config.yaml
n_kv_head: 1
init_std_qkv: 0.0325
lr: 0.00715
steps: 10297
MLP neurons of a small language model. Each row is named by its layer, matrix (gate and up: input weights; down: output weights) and neuron, and shows model dimensions 32-95. Each number is 200 + 20 x the weight over its row's rms, rounded and kept within 0 to 999. A neuron's up and down rows have the sign that makes its largest values positive.
Before each neuron's rows, "fires on" lists the tokens most often at its 100 highest values on Wikipedia text that the model never trained on. A number after a token or word is its count.

fires on: "R" 23, " sc" 14, "h" 10, "ick" 10, "r" 6, "ind" 5
L6.gate284,208,180,175,203,199,201,193,188,209,208,209,221,176,215,185,175,203,181,212,208,195,209,152,246,193,181,205,195,223,197,225,180,228,202,226,185,198,212,220,191,207,241,193,201,180,166,219,193,220,221,209,217,205,197,192,205,221,224,179,197,217,210,224,205
L6.up284,177,207,205,210,228,231,222,192,199,215,206,231,178,182,170,205,210,223,198,274,218,180,203,198,210,199,216,212,244,200,215,223,207,175,238,224,237,199,207,185,187,213,179,174,165,232,154,197,224,188,197,174,213,184,174,205,196,207,193,209,224,204,226,206
L6.down284,211,183,188,190,205,184,181,172,215,203,197,221,195,207,200,216,202,190,208,209,211,198,188,181,216,229,189,184,170,156,162,245,179,229,211,178,232,186,180,168,233,238,211,202,186,190,208,193,170,190,169,212,145,176,198,161,193,181,194,219,212,215,189,218

fires on: "ac" 100
L4.gate377,193,207,208,229,179,204,201,164,192,216,176,199,200,190,235,200,172,192,215,183,189,219,213,193,180,209,152,152,228,230,224,185,191,195,227,210,229,180,217,199,178,190,228,213,203,215,221,199,227,181,181,200,172,192,209,194,198,194,191,201,202,186,197,205
L4.up377,186,208,192,199,208,191,181,202,210,182,211,202,198,207,225,242,189,220,220,197,210,188,223,190,202,202,187,186,184,208,193,217,177,176,170,186,208,233,223,171,201,193,207,212,173,216,149,194,191,236,219,192,214,229,179,164,218,196,237,209,198,220,202,182
L4.down377,190,238,190,232,206,194,199,198,191,190,192,213,222,185,197,195,210,181,167,178,220,227,227,222,156,221,188,152,173,222,215,216,185,199,182,216,249,193,230,194,220,215,208,243,170,204,237,187,198,226,244,184,198,198,222,173,189,180,185,218,176,199,162,190

fires on: " K" 86, "K" 12
L3.gate225,199,159,204,197,186,188,202,199,228,200,182,204,216,203,204,189,222,197,217,160,194,228,188,213,180,159,194,262,214,161,194,242,204,215,190,168,204,199,201,202,220,177,228,191,226,234,191,214,223,172,230,181,220,216,201,215,194,215,189,212,210,216,207,213
L3.up225,205,227,219,178,200,190,216,195,230,173,181,227,206,179,217,201,248,219,183,183,226,175,201,185,205,191,203,210,212,210,197,186,208,188,191,201,226,216,180,190,153,202,237,167,229,237,170,189,202,229,188,191,202,207,209,217,180,204,225,227,212,169,196,172
L3.down225,173,226,202,203,223,201,169,170,201,172,195,201,233,189,209,203,213,214,172,184,186,203,191,202,175,203,220,233,243,229,211,177,186,203,178,191,208,216,189,225,222,184,220,188,204,172,189,216,164,215,202,200,202,240,194,235,198,179,200,209,201,194,201,188

fires on: "ont" 45, "ert" 23, "aint" 7, "\n\n" 5, "uth" 5, " And" 4
L3.gate113,227,199,178,223,216,211,205,208,196,224,195,201,194,241,232,198,190,177,196,196,246,207,194,193,204,244,210,169,217,199,203,189,223,168,185,212,189,220,157,225,222,210,205,230,185,187,197,217,218,231,189,211,184,220,220,168,206,194,192,203,177,216,200,175
L3.up113,224,213,190,192,205,244,196,207,217,227,164,192,207,228,216,178,175,203,214,203,264,215,187,189,173,217,208,190,212,184,174,197,229,162,176,203,203,217,177,199,204,205,195,206,176,197,219,243,201,231,227,194,190,185,217,196,174,199,192,199,176,236,215,197
L3.down113,196,211,180,202,209,250,211,196,180,200,181,183,191,202,153,211,248,169,210,210,241,208,226,207,195,252,211,172,218,210,185,194,183,181,172,207,195,208,199,256,216,200,216,235,187,220,203,211,213,196,203,224,192,203,185,168,209,197,172,196,195,213,211,216

fires on: "c" 50, "b" 12, "h" 8, "o" 8, "ig" 6
L6.gate194,172,206,212,197,188,204,195,226,180,212,227,191,193,219,203,198,214,218,232,224,172,167,186,216,213,217,173,236,209,197,210,219,202,216,220,210,192,210,180,208,204,226,241,242,185,194,175,206,188,204,193,214,194,193,219,161,188,192,205,192,175,202,215,187
L6.up194,211,190,223,200,200,230,160,202,199,162,175,176,205,212,190,228,177,202,190,223,177,231,213,183,233,178,176,196,180,187,187,178,206,189,167,192,218,219,205,201,180,230,197,179,181,210,216,171,229,209,212,177,183,188,175,193,190,213,210,194,216,214,201,230
L6.down194,224,227,216,197,197,215,205,209,195,203,213,235,203,189,188,220,204,186,203,224,203,157,200,180,240,211,201,188,209,226,186,204,201,215,208,202,212,193,174,213,174,170,203,236,182,195,195,208,236,249,214,208,192,189,183,189,163,146,184,219,207,202,213,195

fires on: "ol" 14, " Mart" 12, " con" 12, " Gold" 11, " Hol" 10, " Pol" 9
L4.gate70,213,206,218,221,204,201,209,205,215,207,211,230,171,224,234,187,233,185,218,187,214,198,237,208,186,226,191,190,176,217,167,206,208,203,153,199,233,206,202,202,236,230,250,188,176,179,212,234,194,199,210,226,216,220,198,223,196,196,212,230,196,211,176,187
L4.up70,216,184,216,204,182,224,228,216,222,180,252,190,199,186,196,179,220,187,198,199,186,207,226,211,187,239,233,182,184,235,176,180,186,175,166,235,189,243,201,215,217,177,186,187,162,191,239,208,184,210,164,197,171,209,185,217,194,210,199,211,246,188,229,179
L4.down70,216,195,204,207,185,182,201,184,179,172,173,195,174,229,195,173,217,203,209,220,209,186,210,211,211,222,213,185,188,225,192,240,226,188,183,221,195,224,203,195,208,246,161,207,201,212,198,236,188,230,189,212,219,249,192,219,223,177,186,221,213,218,204,228

fires on: "R" 26, "on" 22, "ber" 19, "N" 7, "T" 6
L3.gate282,192,192,182,201,230,186,192,209,227,163,182,200,201,198,210,206,204,213,209,201,212,201,236,205,186,204,174,216,206,197,199,177,201,220,195,183,202,197,206,211,226,243,191,195,141,183,225,196,272,198,170,192,224,195,185,211,223,221,191,177,205,187,207,220
L3.up282,220,181,181,171,229,194,201,225,223,201,165,224,195,187,188,190,214,220,202,220,190,201,178,219,180,167,193,203,189,172,203,210,181,214,186,199,209,230,196,219,189,240,176,193,150,196,235,213,239,180,194,177,230,221,177,197,203,209,211,242,204,204,213,201
L3.down282,182,216,218,223,170,189,225,219,211,210,173,206,218,207,192,203,169,211,194,198,205,196,187,209,199,201,177,225,210,188,221,208,205,220,179,222,186,178,186,192,216,213,215,228,188,208,210,147,242,173,179,225,200,200,208,204,214,199,178,208,187,193,175,200

fires on: " Con" 46, " con" 44, "ber" 6
L3.gate189,211,176,181,188,230,219,235,228,173,215,168,196,208,174,192,205,183,173,183,186,194,180,199,219,185,220,195,216,239,190,207,219,204,225,191,214,181,197,219,226,185,222,183,225,189,166,231,194,204,243,194,214,210,234,187,191,200,190,217,201,257,189,182,195
L3.up189,193,183,178,211,234,205,187,207,174,189,192,224,171,180,199,182,187,190,207,184,194,191,211,246,199,184,199,203,231,173,187,160,171,202,212,259,213,204,208,228,164,186,197,205,181,196,201,197,215,200,176,208,215,213,192,189,212,205,254,195,250,167,185,195
L3.down189,186,185,215,205,202,205,177,205,180,173,199,197,184,226,182,182,199,191,242,171,189,230,215,226,205,189,202,191,203,214,179,194,196,180,218,212,209,201,191,206,203,205,193,210,189,224,176,187,233,199,195,190,203,215,191,209,244,197,169,199,214,166,182,212

fires on: "on" 27, "en" 17, "al" 13, "w" 7, "le" 6, "ry" 5
L6.gate338,182,197,179,192,160,212,188,178,211,245,214,183,193,189,175,179,199,210,176,205,198,204,213,193,214,224,156,249,211,178,205,215,198,210,197,188,206,215,190,203,180,199,198,202,195,231,205,222,211,226,186,202,197,188,193,254,203,179,204,188,185,204,213,208
L6.up338,193,225,186,197,187,193,164,252,155,191,238,150,180,207,176,191,185,188,188,196,203,194,206,194,175,221,163,205,184,207,193,181,176,186,211,190,227,207,195,203,205,219,227,227,153,196,196,195,223,202,210,219,208,191,184,206,204,228,159,210,194,197,206,191
L6.down338,180,197,175,215,215,191,248,176,223,173,182,210,203,263,199,181,200,194,202,216,211,199,178,204,248,211,190,161,215,190,196,217,164,200,203,190,184,193,202,176,218,209,206,194,184,173,205,174,223,238,199,200,212,186,187,195,183,199,172,214,217,221,163,182

fires on: "w" 31, "us" 10, "v" 9, "ild" 7, "ough" 7, "le" 6
L6.gate348,190,214,196,203,231,176,170,201,192,228,181,204,208,201,199,218,156,193,191,166,170,203,211,187,217,221,178,196,172,205,150,175,183,176,234,222,193,232,191,202,209,208,219,155,181,184,197,192,175,207,191,195,184,170,212,212,211,180,180,197,216,217,195,152
L6.up348,197,178,236,203,159,227,192,221,186,170,224,166,210,174,170,216,213,163,208,186,200,200,212,213,171,232,214,195,183,193,174,202,155,188,173,202,189,225,171,207,159,210,204,258,211,218,162,228,227,200,186,246,210,202,230,195,196,220,205,223,193,157,214,191
L6.down348,229,196,198,219,195,191,212,165,210,210,186,233,205,216,181,208,230,256,210,178,195,199,173,200,173,223,199,251,182,206,223,205,217,204,170,199,213,191,172,238,191,170,186,202,215,202,226,193,201,207,222,220,186,233,172,176,178,160,167,239,206,224,184,218

fires on: "ac" 100
L3.gate69,186,186,206,191,180,222,231,191,204,191,222,172,236,215,226,203,200,178,199,199,215,227,208,209,192,184,187,203,190,200,165,174,176,223,210,229,198,193,229,205,202,204,203,224,183,189,176,190,212,230,199,180,149,237,196,238,178,172,231,211,191,219,175,218
L3.up69,168,191,178,193,223,213,215,206,199,193,180,218,234,198,227,219,203,188,197,171,217,212,200,198,180,177,178,178,208,198,221,183,190,197,200,197,224,198,245,207,202,169,215,208,165,168,164,186,201,188,196,181,207,234,171,189,218,181,191,197,210,195,193,215
L3.down69,180,221,190,201,209,194,242,200,181,207,192,230,242,205,230,221,197,199,200,156,227,226,229,186,171,182,180,166,186,220,216,197,173,182,205,217,234,212,187,178,191,215,213,224,149,232,231,172,215,230,227,164,208,188,191,188,191,184,176,209,178,198,178,196

fires on: " k" 48, " K" 43, "K" 9
L3.gate37,207,193,174,173,205,202,175,193,200,161,194,193,209,199,214,194,204,235,217,188,201,197,208,199,180,191,195,242,200,203,174,194,217,226,199,199,209,246,196,207,218,195,195,151,191,216,178,183,173,208,192,173,204,187,186,222,170,195,212,218,211,198,197,182
L3.up37,208,216,224,230,226,201,199,186,193,190,202,193,213,218,222,173,201,195,184,171,211,195,201,213,199,193,222,218,207,201,229,198,213,201,164,173,204,232,201,174,226,202,204,192,190,218,170,187,232,189,194,201,197,208,172,179,138,197,184,208,234,215,211,199
L3.down37,155,213,156,215,231,226,156,164,159,194,195,232,194,205,203,212,208,169,161,176,222,203,204,201,182,168,178,226,213,197,197,205,212,213,182,166,228,192,197,185,184,180,168,178,203,196,216,205,197,193,187,225,204,191,224,202,182,213,213,212,219,204,159,218

fires on: " K" 70, "K" 12, ".." 10, " k" 8
L4.gate9,173,162,190,202,163,156,185,170,192,218,209,182,224,214,220,165,206,227,237,201,207,192,212,174,200,216,225,220,205,172,248,198,202,235,190,174,204,194,187,177,179,201,162,176,182,201,193,196,218,174,185,193,210,242,192,182,207,192,197,244,192,230,185,194
L4.up9,204,156,181,220,179,191,183,195,196,200,224,185,233,218,219,208,201,201,224,185,185,210,222,204,174,184,216,187,210,180,230,181,204,194,203,196,159,185,217,230,199,163,207,169,173,218,207,198,202,177,196,182,171,219,180,214,173,214,185,247,215,215,169,181
L4.down9,169,191,173,198,210,205,188,139,206,179,205,220,209,221,196,196,202,197,202,176,224,183,167,198,204,179,194,201,226,189,201,197,231,198,201,188,193,233,217,181,220,144,186,208,206,166,200,193,209,162,209,199,213,227,168,179,176,207,218,221,169,197,175,198

fires on: " bl" 32, " k" 20, "°" 14, " dr" 9, "yl" 9, " sy" 4
L3.gate247,182,211,178,215,192,204,206,197,167,193,197,195,218,208,208,214,220,189,171,218,195,212,234,201,219,221,173,206,221,198,211,196,208,204,171,196,209,215,211,211,196,230,186,168,187,197,182,207,188,145,180,188,233,185,177,167,201,203,202,243,206,249,197,187
L3.up247,233,181,167,193,161,224,192,207,187,205,207,224,239,204,213,203,216,237,182,188,191,207,175,210,164,224,174,212,195,217,206,191,188,211,203,141,209,205,205,199,182,162,192,180,194,198,197,201,192,174,208,179,211,197,185,216,182,192,187,222,225,197,204,178
L3.down247,152,217,169,223,205,239,202,182,156,184,201,204,180,233,221,216,238,227,170,168,236,221,205,202,187,207,194,200,198,203,187,212,212,211,214,174,175,205,201,211,237,193,177,168,204,197,150,197,242,174,206,193,208,198,204,203,191,213,192,200,228,213,193,205

fires on: "rop" 17, " medal" 14, " cap" 10, " U" 9, "stit" 9
L4.gate317,211,186,197,179,177,205,211,175,219,211,159,221,202,215,214,204,218,212,204,212,240,195,184,161,185,237,187,244,220,222,205,204,171,196,227,220,198,194,204,152,170,219,192,182,196,196,185,164,215,213,180,196,195,208,242,206,218,191,213,195,185,208,217,225
L4.up317,197,227,215,216,173,179,227,194,218,214,231,177,217,173,184,210,181,189,205,184,187,213,162,162,187,202,213,201,196,235,242,205,185,210,219,202,220,181,220,191,195,195,202,235,197,201,204,211,216,175,184,230,213,226,199,215,198,196,206,200,206,208,225,218
L4.down317,217,207,219,207,200,175,196,221,220,205,218,184,216,196,178,190,206,193,219,158,234,210,196,166,210,209,212,215,166,199,204,198,180,189,203,233,202,202,192,174,197,227,229,249,192,199,201,179,215,207,199,205,208,207,185,202,226,191,228,177,216,217,201,193